Weights of a small transformer language model.
Size: 19 layers, width 192, 6 heads of 64, MLP 768 tanh GELU, vocabulary 2048.
Architecture: LayerNorm before each block, learned positions, no biases in attention or MLP, tied embeddings.
Training: 369M tokens, 11246 steps.
MLP neurons of a small language model. Each row is named by its layer, matrix (up: input weights) and neuron, and shows model dimensions 64-159. Each number is 500 + 40 x the weight over its row's rms, rounded and kept within 0 to 999. Numbers have three digits each.
After each neuron's rows, "fires after" lists the tokens most often just before its 100 highest values on Wikipedia text that the model never trained on. A number after a token or word is its count.

L12.up686:485549478484514565419488539545560480486402486489500489472518502471482482487546503556503522454497492471534499501492515498505476467481481513469489455442516543463424496443493450454536528510467561519568521565532451505454513402502537516566537491541523481492547534557475526529493535502506551567
fires after: "con" 22, "°" 15, "Car" 10, "t" 6, "Con" 5

L8.up125:534520471450537413513455514436548532521447527516488526437448507482442553517526489478430515519498522471518560413501554559478509510540532548455459453459429488519549552503481469538406435507463522461499529474492537447454547473473576543536503508573504558495523477489459573446539488507526548449
fires after: "d" 14, "t" 10, "D" 10, "pr" 7, "ar" 7, "tr" 6

L10.up744:395517560541527509455522479486534465453585508561455575487545451509494480485565453480518489501509559500533483556540504516494450476463507517503478583477526451552502568516561481562497482514464488510484459457457449505498488471482480544505485509425468423477439468549464497493448525451559538485
fires after: "li" 12, "7" 11, "a" 11, "6" 9, "9" 7, "O" 5

L14.up169:516460525479470470459478447449571387492471502499453514449525541538564543480482592524509454518482453508575594547519469511516501432520528507510530488434438483531502449505475556460467488507476476518466520511499513485376535517486536438539511441449510563491482523397458438468502455516473453510
fires after: "v" 18, "ag" 11, "P" 8, "V" 7, "av" 6

L12.up120:560473504450500555519477478448551537488505512535466446482550503551469465456506530460482512509450498461486552497462483561512456570412486525531485554491572477510483572506529475507426486540489451517516515427518501513566489486506471494447441554510485545546417517548504535429513557515459571551
fires after: "h" 47, "H" 13, "j" 5

L4.up657:464520565516531532511544474478481517498555470462530509517484493542557472476510469513440505470523502504506523432462457491532560477504467516505456440544518543499504454479556508575459526507434427480542484432465459473538447503465524490506514438537539492505410606516421396489523518445516527463
fires after: "\n" 25, "V" 6, "ob" 6, "ation " 5, "con" 5, "ch" 4

L10.up86:477490515514475440496566495432511512459487518531570532398572523521548494485464549473431436503478542554512515479446458490466466488512546493436574460455462442564563462543503474551501484455592494531441443461566517500447506451456546469510483470481500473449561515442497549502545548536464474483
fires after: "v" 17, "A" 17, "d" 8, "V" 8, "int" 5, "N" 5

L4.up326:461472515426434539541532537427478505515520497529493511522573469575567509512506455499502543586526564491490476572397452422503478506542531514577500509498469443467536458498545518473480493493532459511594504462429505474500444499496528440473488503457469515503452511430456508568644609558488492489
fires after: "I" 18, "O" 11, "B" 8, "'" 7, "E" 6, "A" 6

L7.up130:463441477483477486563501482534470536547491478491492476460478525523469487541520496507491539519537564457447471466521495495550522445490463465556490564484516475511572541511488516501512462570520497555391523518479459486517568533494448559524531462465530469482478461417466498483455531537471553544
fires after: "0 " 30, "0" 14, "1 " 11, "5 " 7, "3 " 6

L14.up318:478487455457411456558482519559564511530547564502451452495520552512551508497487466485507477498485505506479531587495508546520520491506514516506500501501569487523491456509537518454478472544561482535468433512431396487477450508399483458530464527542468475491499504449501544580491473571469542437
fires after: "Ac" 14, "|" 12, "L" 9, "c" 7, "l" 7, "reg" 4

L6.up574:572441494439520456509461476560468531515457477441512577448528507438493446504504505502505516454496443456562520535472484504548445545507471464500463447440487531538458523499544544433469487519552466468492453479482495544512536473500486448518555581556485577508579509504411503499528577478454478438
fires after: "b" 16, "B" 13, "a" 7, "h" 7, "Sw" 5, "p" 4

L9.up684:556504545452495496510490480530496489465481522522398505514573481439497491549513507481512526535530466519526509593506540456474526531487548530473555547430469482502503552467502544479489409434519529441514508490473490439513445471454537572498538463548497461517488463524455532453563485497506440536
fires after: "at" 19, "ic" 14, "t" 5, "e" 4, "ag" 4, "ording " 4

L8.up668:450519527445510547519474499446526521438507452454542473540532574538512446597491561515473533470469531523500476496567477521470449455519558440506515504471530488533483562559455448444499548498514533556553479532511615503469462462498498476499540542530572553568559492508474468510494496406554507473
fires after: "St" 17, " " 9, "W" 9, "w" 8, "p" 6, "R" 4

L10.up491:494569527519477569510540443422538521440449562468496505513458517483548514491524467470559460507481501456452443475517473456499551506594589511508498524481527470503465566605524526535521481498439494429452464520459432499559515470456474605518468528495459468584538487415447533492565471493489486567
fires after: "in " 38, "In " 19, "New " 7, "N" 4

L7.up44:539537507435547487508509589465438539471557436500518501496406472487493506561567511493518494544485541519521506479430457458506443507525507525472452484462580543546567445506464433429517553431497502499515533430526492459527506449491469513446523525511510491502540497536505501486543483456479519484
fires after: "St" 22, "d" 11, "st" 5, "play" 4, "re" 4, "D" 4

L7.up496:532539450585562453494463434533463452542480519480447495407480482542500494469526491490527495483489504554543501489438533500529514607490513431544521524405483567474565533520538520445525509489469513503549500478597525467462523592494527492514448552496488506481612528523477522521513501543433544487
fires after: "s" 13, "w" 11, "l" 9, "m" 8, "W" 8, "em" 6

L10.up298:549507546465516499482460515461534509445535541487433576501561504558528449513485531606495542581551505560472529477440483454485426533469524485517474483495526566452517464495501551533523463434487423519522483503444498489467504495521492524540523530528493476494444439492516476482537481399545505482
fires after: "S" 13, "sp" 9, "V" 9, "pl" 7, "St" 7, "\n" 7

L10.up635:410535550523537462398459503524484507489468544509603527492496468499446522459526518522504537535478512498532506497517522623542504497519532523528447555476475427461436510478492535477553518498506508530520523541465469536446551554484500455482471476477522459441522492447542534504492497464590501528
fires after: "the " 25, "M" 14, "in " 9, "m" 8, "th " 6

L8.up8:555466584467497509534508501543505451469504475490513478528454499555429423475470568456534564399481533516466473473537450545480496464504597549478435436429512565464559508448507436508444515548544487459563537475494587443483511481520523476436533526496532493562465505512477462469488530502417522556
fires after: "Ch" 16, "h" 14, "g" 9, "ch" 8, "G" 8, "ak" 5

L10.up311:560570470541458473515414467514591456559493455480473489498477526464505447477496529502497505441559438527518526517413561486573458466499464485475500493480529404514515474540554511503460530532470486525576524507556466520442601493471437496423553482476458476498485524423517536536434510474464498599
fires after: "t" 22, "A" 18, "M" 16, "iss" 10, "a" 8

L12.up213:514578523527517519477437583549464583492535499526476470445497555569467541452415483468459486577475543451469486562472476512499452484494480437431531470518504530475529530493474569484537554461573459522497514462543519518445472479515466486547468519499430498498476566413560483501506480459488522510
fires after: "Ad" 20, "D" 20, "ad" 6, "dep" 6, "sp" 4, "ind" 4

L7.up163:472542487504451534445530485490529457495451471499468513484506543478504422487427459585501545515475496496489571483407474396494511574486477441569458541511498566535475526513522575502488442556547614537546492506451488510595500559519497445503435519579513502523448476462557546460460489508568530487
fires after: "m" 24, "'" 9, "hel" 8, "b" 6, "an" 5

L6.up94:494463481417515516528489497431578521490372520482445545507407506509457472494569528494441555556555487526489420474423409503521545479472547506479502544539499591547556489494493508517508458574463505538486486441507445476423518473489457495437532498533489478466547454440510545531498448434539557421
fires after: "T" 29, "d" 10, "C" 8, "D" 7

L14.up295:527462495503494593510515514492488504498590504501525530566472509508527533462496491535433508521505381497445469482467569469484480509562525423461514560472507503506577491579445445441515505493507573450524452549530482481527528500486507509544542529559487490469460524489515522510526446574456508558
fires after: "|" 20, ")" 15, "ir" 9, "===" 6, "." 5, "7" 4

L8.up1:508535436490453537520505483526475515474510481471462454522463523439466491523461522536541560524516490502477585464453493501542576445540483556579494507550491473530530460480494483487494515430561570577511524476524481438450468524427599538501496450577481494555425540498498508489556522483507494516
fires after: "Con" 14, "con" 14, "Te" 7, "pre" 7, "resp" 6, "emb" 5

L6.up743:401450521510523460526565482503486572498469450487511550499421507494537482554493458521559485453505510445487519576422508487465525533509512473484468520533500470490542504598510534496468508472556463482490449512427483524459548525469536495511535475525567550490453520507518478495407470463522484478
fires after: "University " 22, "B" 13, "St" 9, "Sh" 6, "House " 4

L10.up516:539462533509496499517530521497546544552432418453493503463488505512530511556506543487447509453494546527539437534518509466481528503494483565574481567477598560471512489456509570498472482521520459515524484487523469487497440466466503511517521483436483488554531534585533505543467453468505528484
fires after: "H" 43, "h" 12, "$" 7, "j" 4

L15.up183:496512463468504504509525450491536467506445506565489522453535458477518555518473533531578440446527412523535522409502516448500487444594485487411468499499486498489489507520490479503497518469514476517517527466508485557523517544520517546466504539556476601530456450463421450550554501532501489551
fires after: "v" 17, "sp" 11, "em" 11, "V" 9, "f" 8, "om" 5

L10.up478:557491450516514505515536513448491517520466490461559509464467473535470468537525552505482522520524559519479551522566456523504489491481508491425463487471491398528537533466502478540496517446462462471492420442492461391475511516504488466477484519514517512413482548546397487456561470490473583613
fires after: "k" 25, "j" 13, "l" 6, "ou" 5, "im" 4

L6.up570:503486519464516514451470514508457523497509489475426396473512507439493514437482485492457524548457489465523449499442478510438518479505470556628447510501525564555524526456504561403536478437467650532499522496468548526440478543496521518560523498475548518497459455486504525467514469511450513388
fires after: "te" 11, "ic" 9, "offic" 9, "e" 8, "az" 7, "progr" 6

L9.up294:580451490581525409505506509491431522436520451552492491524434498460492473442561528538479470470476515498528503433538611416519457548439469539538528455515509514489562462493546483422476488487405479486520492515565434485529542554507460525526538522474534477485436490508531521534481495549517522557
fires after: "l" 13, "ol" 12, "s" 8, "ill" 7, "ar" 5, "2 " 5

L15.up633:396461526460493532451492415498469495443432520498564532500447559444519491502470551509495516502578491467527524426550486527510474456518435475525542454470460479535450503519534534512511535480494573543441503476520517568546552537523460508525463395570556550527527481498519469531528527428559478429
fires after: "v" 18, "c" 15, "por" 5, "R" 5, "W" 4, "ag" 4

L4.up20:500407461470484506516546456510462498489533485542533563486472487573499506464475531459457511490513549462483529494509611434464502488495515387477501565520499480526471517504451508458475476425494499470480473553558479546538578471587433530600489487637505502496492556501449510457467522508534524479
fires after: " " 20, "0 " 15, ") " 6, "2 " 6, "1 " 6

L7.up521:482489483521481534505502493485547501484492570419496500455483457508547483557473520523488451556469421519461480494473492480479531533506521502538503485488482406554559522514416491462584556494524548549543486453524470498515466459480511487468520436506458447513510526510417464521505456519471465578
fires after: "." 45, "\n" 18, "|" 13, "| " 13

L6.up749:541546605508460488461510497501461521508448476542544511413496419451479488491504464537457511488501531563490494464498574446504510531434539502445442440555503505561489522487492523516448473458520499526583507537456528562498566572497516462528489478510547438541482483461437563532504446472478524501
fires after: "f" 23, "m" 13, "em" 10, "fac" 6, "o" 4, "ord" 4

L9.up542:476508509449569520485526486575515498574539518502534496454433481585463521519494465492505464516552370530530459513484492523397498520475554474422477462430532473451492504487542537482504495482525469574480563448442521478437493544464523543506477433508491487526499549500484511465521564459510465424
fires after: "sp" 33, "′" 14, "ro" 10, "sup" 9, "e" 4

L9.up7:502499528448415417528454421552533567572500498497499471480463490567523468546490484504500476513532477540503581570501521561477463506570478515439486511523467466513583537508433489438493464479581490476551504454527546430482579487455532469567448562465495475559417435515522464546506502423488513519
fires after: "Sh" 14, "S" 12, "L" 11, "sh" 9, "wh" 6, "B" 5

L12.up646:557516491508486520508428514472511493492576497447508515517479551443519508485518564484529529466463513513551518531540612468537463514443427503518442489539472544499499471499501465481498480474523453509458477407538480519553464484516498592522492526480476471547510534565490537438498448550563465457
fires after: "L" 12, "le" 11, "la" 10, "Lou" 8, "ex" 7, "a" 6

L15.up412:491525500519438498467497470459559447467518447464489418475490431464566450549534481531486437504483447498552506518540554491519488500470485475491546502505489576474520520553559542466590568474546504469514501506500490547524479485534508554469510498488482496532516438462513463467640459407484482468
fires after: "| " 26, "\n" 20, "P" 10, "St" 5, "rec" 4

L12.up531:475437497445570495453499467470481526456545504534485554485513519463521518589466492438491472509475463475538497452534523550564421442549413567536508448477536445564576438559491453463429449509575496466532518514499451461523515503503465470501482481514506439494517449532477519539543478418540570538
fires after: "f" 13, "t" 12, "T" 10, "fl" 8, "B" 8

L14.up610:465479483491505562486547544515465469395446473474547589423431517511479486503526441492465517479525506497579461505474489405530508477567534469490541495529488532470456487527554516479527470566515499475521604446549545484554527474485513524572519571491459491500566497491444461410492535454503485474
fires after: "to " 53, "and " 4

L9.up263:520476503512514524575497482478584486536491539530555444491514502427525503455570531554407561504470433565472491476512433451478541515494536573507465487499495502533454493492547484564567381469415437468512498492508502467553556511467569533456524481537535451508519505482430542514497476508553496457
fires after: "us" 21, "pr" 13, "Pr" 8, "p" 7, "os" 6, "pl" 6

L14.up130:606453463461567449494527548490440554503509483531466516440520495534519522492443569539514522480462605451538406485491486488513530537491534508532437532484524523445494574520499493510544540448510552478580497528542506577499487518534520586532517478482480444447519575529440531497534471562478454510
fires after: "| " 25, "te" 8, "bl" 6, "e" 5, "pl" 4, "F" 4

L12.up493:534506522559459539471568550461574468556544501539538566472530472599508479494429501478552417496476544506494600553457517527482517471475500547511418526448536510489560420471496532535524493541499527521436501473542481479412530382524424523494436472466488523549512439550529554462493558560521457481
fires after: "A" 13, "U" 11, "mar" 8, "V" 8, "Lou" 7, "Mar" 7

L12.up308:518523468426451524478475542534463435524539429511492553531469476438481547559554576529536516511532502497470573555552555525514504538428467529514483456453496569521431425499477476527509494478477483528494551463479460556418558477436513493555530531477468447511436499477506477511489468504487529487
fires after: "L" 21, "a" 10, "ad" 8, "ac" 7, "Phil" 6

L9.up645:460485492570527551526538509518556465554543536415494461562497476554489490567541492531491473542532469472485465492426497558468484533510510534489462536545521504513399502491440549549478496424474494455493490553537490507461590531545501480508472503492432497488517532488534513533400510447533443506
fires after: "-" 34, "the " 7, "." 5, "Rec" 4, "–" 4, "t" 4

L10.up41:494504568557543506491558486476454529553552476511443481411578430527496517478465520571461505606529480591564494517476508508546418492503569488503497492492539535549457512490481518493440515528547558470434516522546466498493469504420462475541530493528494499471479535544493480436555487554486540476
fires after: "am" 17, "O" 13, "C" 11, "c" 9, "acc" 8, "ab" 4

L6.up105:549541515518531454554534447473463453540521538478456458454505397491499505493491571455542436490416528473465573446478485504435546529574517586531542512506513487512552489465500527518537388525552432520547458445508550510427582430511524514480526432482484535509542499474508551519491493414474579526
fires after: "D" 18, "T" 10, "St" 10, "d" 6, "O" 5, "K" 5

L10.up538:529482566476444542454570589549541520521509520465475526452539571528507532411485474428450536459546539548524377437564477470427466567475527559487501537490491545488428468453459515475446489499539550456577505523548507506465549456493471508557502462472529519515468488530541530487536515552419555461
fires after: "h" 27, "os" 13, "H" 10, "ar" 10, "et" 4, "un" 4

L9.up22:500577507420458511518484565522552465481504541483480493544432463471550504477473492550510502467492436509477580534541541468474428597523541548450452407436507559452503475484512462527442430468478494446483476468524537469488503480502553565552482459452543519476595474456519473482484510524498489438
fires after: "pl" 15, "cl" 12, "p" 9, "comp" 8, "str" 7, "l" 7

L9.up100:516537469458479543491522485497488515585544464548502538455474537433519530545548494487515537570507499532455561417504466532475501439461499489533490463442527514549439585551505505492487455523491459526451526487501454478479472464517500478509462439487432543519503436505589555540462531469530446465
fires after: "." 13, "(" 12, "^{" 12, "Ac" 11, ": " 8, "$" 5

L9.up560:533499500494534496513539480478560564468493484511441453505484446497533459424456525569463509525505401454482512467498465564508532530516491428520501483476543543545472476537422445508568472521524472518482478484518540574514458511466503493545427441490476564576522529588537514436561433516520492412
fires after: "ex" 15, "Con" 11, "dep" 10, "Ex" 10, "ec" 8, "disc" 7

L15.up534:564540435515526441486458479488510584426566483526549538514478503507492448464526583525465510557529535479494502490466582470484464443517506434477479496472555453505460531497486495529509425465523478500487481418480483536432576478552537621506482458537591543471557501478558477528492481478539485580
fires after: "pr" 14, "Pr" 12, "pre" 10, "rem" 7, "P" 7, "p" 7

L12.up436:478478486483458471456512450471477461539519523530521532542537485476501532490527489464473515589554519513502467427448517475461450491425571515505530503510525536491508525517456455436500444477595478477503478481560466493585418512517486522491487488489558507590499456492472438438536464508477473477
fires after: "i" 24, "ic" 11, "adi" 8, "at" 6, "fic" 5, "/" 4

L6.up196:559526490532464507471557490474530460477503489509516460467495556533507462570514566488483446495414458516485471522519550478518551535607556497471517519474455505519481470469413545522526483465547486526430489570539567487502473462503379489445525523491558516473506545552453523460489542524490486477
fires after: "p" 29, "m" 20, "v" 10, "g" 6, "M" 6, "des" 4

L9.up143:495477563547467475581474480488433577495619554469428511465513506485529559525504536509533555541491508514460475456480468449456504456485535437451559444490505512468572442520502475477468476475525529500531525504550451561534471527548516568450449465508414452477583591498575483489549580477509528509
fires after: "R" 25, "ad" 10, "Ad" 7, "per" 5, "re" 4

L7.up238:470459466465489455488467408491450584486473482492429502548513551486496488490548500568527549577477505485526485536508473423518518524552522446519505512496463513415440430547474523544520463505507500552554509447471472498500498491504450554449402536432470523545472485546546586526500568504519541573
fires after: "=" 39, ")" 9, "er" 5, "- " 4

L6.up654:527447520487442483563512493475465552543513428493502523475499454528512437514471464466548558536505425537530572449414499510483503548524534495571422472499509526516547473432487491535464437509478498566465492503517513505558487437455486385438534545444561505575495496491511542428522489513450472494
fires after: "D" 18, "Th" 15, "wh" 14, "'" 12, "I" 7

L12.up444:473510544420535470500515460470482521490485559449546483574474483491469558538496538609522559499506475484533567529445451499487563539451580555455514509498494461398539467456444500505489491547543493398493465504483489549460441516502472592480498411438500451499499527436479485560479456540562572559
fires after: "T" 27, "P" 19, "p" 10, "sc" 9, "t" 8, "B" 7

L12.up196:507503473498461485530473545452537480568506458530485461410458457566517542563585547491480527591421499445438464425490467532477508487568473442516468523472498516521485529468547520551470583475566480498582509462473495533519483483472495490419520471519526404542578487516510482539535499498530560517
fires after: "d" 29, "to " 10, "D" 8, "ex" 7, "un" 6

L10.up228:493557566488520610530463452508512536530507456517505472500540457501520461543500474542536509520536440566544515416502412524492498476499536486503487477476464559538548553533547525410411482478490487467550430520523461534436498510464536505565505510472533553538499471538534471442533583531481566468
fires after: "f" 13, "sup" 11, "sp" 11, "af" 10, "ep" 7, "fer" 6

L6.up411:504482546514432422520430511529537505518470503531474498440474481430423512531562408569425499505494483458529491493508465546571469475476437533579517498499469517537466488416467543542492481495503519562500565504528492471510532460459495539528478428485512505519562407498433486473496534450446523526
fires after: "km" 11, "m" 10, "g" 8, "f" 8, "p" 7, "w" 7

L15.up160:481436490530496514499562564506498540599485451541542510520501504440506561524464549489522516488490565485467492488502419499488456545533534460519472479474535580508503529509480522489547458496511512450585468443484478489459446522483489520529459490569529424521453508470561472516446509511604504483
fires after: "| " 26, ": " 9, "." 8, "," 7, "(" 4

L9.up174:540566463475534509508483466501482580519520520498521502543460533553556518501506509589473467499539480484477520512480453462547474460522420571408470481509566545446489474548515540495494515407470449440549536521479453483483493517503465577487552471459499563522431497557523531464535429472569544450
fires after: "St" 22, "Rec" 17, "Ch" 13, "sp" 9, "disc" 7

L7.up763:531619476524517491478443530522505527498511542500501544477526475449487513443538502438502542526454400520488550489520558541492448612477574500476495507527531499544493532545528468526548536482522408441438541482528516441568426516413516473475457502484516471504489491506485594524482453445554527463
fires after: "\n\n" 32, ". " 11, "e" 5, "os " 4, "s" 4

L9.up307:564540494512449530509560518488530504533454550592520472511465511522518482553501486541498480540487555522512560505411507452525483529466519541447555471482505442455509486491442436436514433465515479432449484464498484507488533523502548533498573461432510487426499475470527477394525499539509496525
fires after: "T" 22, "t" 19, "c" 7, "st" 5, "ch" 4

L3.up648:543523484537528510551419422511462527391514494530480515428462528500548493551575548410540503582497532527530525479485478516547470532520493504507544475469490522529431497497461522487517534521444450458505522467502499509502528475540447518505517443473431496501531395461479464511489542473527464514
fires after: "M" 21, "T" 11, "m" 11, "S" 8, "H" 7, "L" 6

L14.up557:507504523487482455451518550434475519450541558586521473465486581480492493501490473473504549539469444455453483525493501514511474459521595509496539497529434455554479557524473518487518501478420448487534509497559479496520458484494482487522484549494495441499560463483504505523479435574565427511
fires after: ". " 31, "e" 7, "es " 7, "su" 5, "are " 4

L15.up165:535430526483488570431486446505559520602544541547504478542544566482517511553508528550527505413498535455530469505475490450482520460538486499496559575477555503448511484574460477529537542482499504475559473499533505552461513515505478488482470532503471468528479536492507489539498495474511531471
fires after: "| " 35, "the " 9, "an " 7, "in" 7, "Pe" 6, "was " 4

L8.up655:519539485505551524481459530427503459496419495466531503497504551422517436520526486515508441490504548510542518467450559532524487511515512437460577491417509495519500544577408472493484454515529497502498452501465434532509471573530489466470443473570545531484518486441480520574459477481578525518
fires after: "M" 25, "m" 25, "t" 14

L10.up315:517496524435598499480549526523534540517423376502492486442514562482476508494509473460483521538462466512514477498494469471454434481492546561469541525487499533476573491531538473492581528483512466446476457460564587510492556480491502460422524484511492423507475494496482416546481549503547500540
fires after: "ad" 16, "Ad" 9, "at" 9, "and " 9, "an" 8

L7.up161:445428553549569531543555512439542476492476560494458575550460435446458427608567553480539411510514502428477436468478496525502529472495473525505498542498461523519502474526547464495471531453531465490400522512579549504496504479559525539479466567468538534454499538481518508536436467538485493498
fires after: "C" 19, "St" 16, "F" 7, "T" 5, "G" 5, "em" 4

L9.up6:622457474529544459525477546465488498449513488548510544535548574415474490499501549565475455532510498519461519416496513490494473556472496504529514484443492460517552523474535492417497517516548469513512519519492468496447500464502500517546501479491445502441412475505591535530513460337517496503
fires after: "t" 16, "." 12, "B" 11, "T" 7, "et" 5

L16.up82:442521532534446454597543534569506545566508432545467587500506470492583549552513556437527464482491499474461445522508504495535501434444495533500444431438528520448425435543503439475565522513503558471498565466462448524544441561534524501454535418468534447456492525483586450494549413520509525496
fires after: "," 24, "." 21, "ad" 14, "| " 9, "0" 6

L4.up361:500477472512465522499532480594533523552538502496523383469485504503538525458494520522539498559515443444520507414470494644461461460456492514489509534544482492477527476449516506531512484523542561493543525464457506476469547493524471487489477552552442492515477470529517420512536482544530466513
fires after: "Rel" 14, "pre" 13, "con" 12, "au" 7, "Au" 7

L9.up167:584515488482485523522525525531602517430477480451460500487493479548517571490579538436565441432461533462464449554500485552509490492499549561528527541463531544528486465546491536487483485481513518494448512423503484541578534497502489570459440442432490520551536632517502511471587494446436532465
fires after: "ex" 23, "the " 10, "Al" 10, "Ex" 7, "Afr" 4, "anti" 4

L7.up632:533503498525470471559544538433546533444496506498492584444492484490485491519510531452499513478554565567484459405529426478487557538551506490497478521531540509501551502503440538455540472551505441437443491485508563491584489499515536531527547493460504540391558496467509589487523448457490504543
fires after: "D" 30, "0" 16, "| " 13, "$" 8, "." 7, "O" 6

L8.up174:543487535554511505555492557482545499507540520528559628471513501488509503536557441533477413423485490503534527474446539441546480445509470538492511462460457534507506468519502500461492445503446483472529473567501499571434527484545552505498496515596542564535551469550535501415498578508541442488
fires after: "cap" 10, "m" 9, "g" 9, "G" 8, "con" 7, "M" 7

L6.up355:427508600515577510533486481602510435524465525562535537526509453507479482530501541439509506479558513484496499471368518513480567556467515484426550512514468530582434520470476458546482531467524421484572539490443537513527576475487501481442548532489436463510535465462531485603442460478485505511
fires after: "Sh" 16, "-" 10, "H" 7, "t" 7, "T" 6, "of" 6

L9.up437:559572484504420513493534575424452561493544483441501541514512529507573429581544529483544459420403487436483482471487525494498497462436459489461477492511489472446520474557513512393527486506472491523492522463556505475451524526465537523450472493518551478490565505490466569496488495483586574528
fires after: "L" 22, "\n\n" 9, "b" 7, "l" 6, "Phil" 5, "Lou" 5

L6.up92:449520549477521519533489502510459468500525539509468517440535481452528519526477509442515450580493414423390524483551474544513518493479515544523577511443458486473543474466454489530519583447533549520535462427530542413546527451468482455527516429502442487512464481541498477539444556428460470566
fires after: "|" 38, "ough" 11, "with" 6, "| " 4, "- " 4

L6.up358:457550541496503483500478454453481593542524489515494536519502521579510490548513545462436505492510509499430458495465562500498573483544526498474503469529473494482459491427592522584541525470497489492451489453466506528492520594484532463501556510464514485469449548539548495466459436510481459492
fires after: "D" 14, "\\" 14, "the " 10, "{" 7, "I" 6, "S" 6

L12.up136:517528586448476450484522467492518499407521500434470494495478517495526487525550479477512482484532595511554454454586482481532482488484522552509536463476473491555533503549513589500576554594503546484578499512533560501479420424495476507468486542485492522471498461484541514509529413553520493516
fires after: "os" 18, "the " 14, "e" 8, "Th" 5, "o" 5, "id" 5

L10.up563:493513491521517485503487515504514482471517476530450513473541546438537449525504475459596550538499487509508489479435436473490536471537489480548419496509471431431515468516495422561448509543550555513537541494509530523427547484488532455520478474619515472505500515491478463450544528408472521575
fires after: "M" 27, "iss" 11, "Em" 7, "ad" 7, "De" 6, "un" 4

L10.up283:543448506467513476572477514566516540548516583428361495472497522540500552555491486547481399488415527484504599536497529478487503485556431452451463498482563478459523506486465513465499519486454458467489445525492491423422548481473552559464473491496528512599501508486468482449497478501483526432
fires after: "st" 16, "St" 12, "gr" 7, "D" 6, "G" 6, "ep" 5

L3.up1:512502472463543512535537524489498569550567492422489486500474556489560485495532506502480491504572444502457534463496421366469477533486493503498498507504499514437431495491541491485531501524459464622490506578561500523515461552488544495477450491449525587493576559462431512502553473461455495444
fires after: ") " 19, "as" 9, "Or" 9, "con" 7, "d" 6, "D" 4

L9.up139:491496475528548514524505511512481531496481508570552534524505536513433458476533539497455433502541551559470562489447472468462483415453487485440438515505540626548531486451586533509554524503557529484563454492521474495473504483491485486549495462535514530474516517554537456481449524600472456468
fires after: "Mar" 17, "Ch" 13, "pro" 10, "acc" 7, "inc" 7

L4.up390:541523524552434523602500525496554462514468449578508477580432504493503505492545547470500487482414491489593480482452498510481453549543510494534513549521444480486423521444529562539466440471554561466439527534473525452424433475501467515451496530527509519539547501498472468503530528499508452535
fires after: "ev" 11, "comm" 10, "um" 10, "M" 8, "m" 7, "am" 6

L10.up587:483480507455489544446566505513447494460574424569597534591539504544468480561492481518430461482465516526594495481466563441505510436521510487475513435504530475500483509465568531487440525451432543470486546499482534471442462474475447552552429568533487519460522495523559444472494547511557457517
fires after: "to " 36, "will " 8, "would " 5, "I " 5

L9.up285:443516480447516478476563543486462508544442455487453524479500542523451512479482567557486531461526434475446612558475477479515426513533525521482535451457461562455524447517553480467530529562467493497455517578560523448486503413549514551556472499487492495438436454479435545520525501516474486548
fires after: "H" 16, "K" 12, "199" 7, "R" 6, "J" 6, "e" 4

L10.up589:442498537435459471456542513531473499490424498486508465493521512540519458487509493476483580445490448455497428477480491453546520600495516453538466521521518460573470494476468525481480519564454547515516544467473415449510524517478553449516455565445435506607417516552444568494513523508538513531
fires after: "U" 26, "Lou" 9, "are" 5, "av" 5, "wh" 4, "A" 4

L16.up420:511473477536456525455461523543545380433466474577508564475491466494508494458490554521529520500474525556458507485512542494511462530490480457511483470470455460508482441556519428479469538541548487547500485493556507485516529454503455466516521562483490529490487556530453476545573415445427444466
fires after: "f" 15, "al" 15, "F" 11, "dep" 5, "ad" 5

L14.up521:514517608437457485558489448478498462514535442458517536507520482564505428563478434456489484473559436563486513506531488556515493484487525623510505503486506541507486490487488563533498549542487504590460453576535525542433478499518492496531592453520552552499470458465457489422526432476453466550
fires after: "P" 21, "| " 21, "V" 12, "the " 7, "T" 5

L7.up610:470483616434433487456577525510564517457479451443493537465527515560445542517488554529443475565505456518491515456445487506520513399468495502514495545553515567519503450454476489484457453522476508496504504452539491502455495431508515478507504500555516512522498481536518475556542521459491487417
fires after: "h" 18, "g" 14, "c" 12, "acc" 4, "'" 4

L8.up318:525509482482544496462487498494478488416552464516506577499528515556471591526488477392516521557464491534499498480530522344476466463514532447513497525515508548528528513466521518459450496504438428491496556509442470522474541547557462507532480532554489481503465503511571466483515539474551539496
fires after: "p" 16, "s" 10, "P" 10, "S" 8, "H" 6

L6.up326:440605491464467571576497521483503518512455607476435524484460583515477494487417544450531568405518543516510536443470526521510522515493506424491511561386524522581512489487506501477521494511487462524522497437440489443533494489569509582461481502553507504486561487481557510530527530543465525496
fires after: "O" 18, "Con" 13, "Au" 7, "T" 7, "Ar" 6

L10.up383:571418509480520472546527493519489512514514467474523565525491527430554579469532429557514508535521487500558471496492491492455546509484561517539483533434559445495477524536555423400488413522494447469561501544560471518465496513471432523562518501470418441432499545534463496503501563451568538539
fires after: "0" 21, "." 18, "% " 8, "centur" 4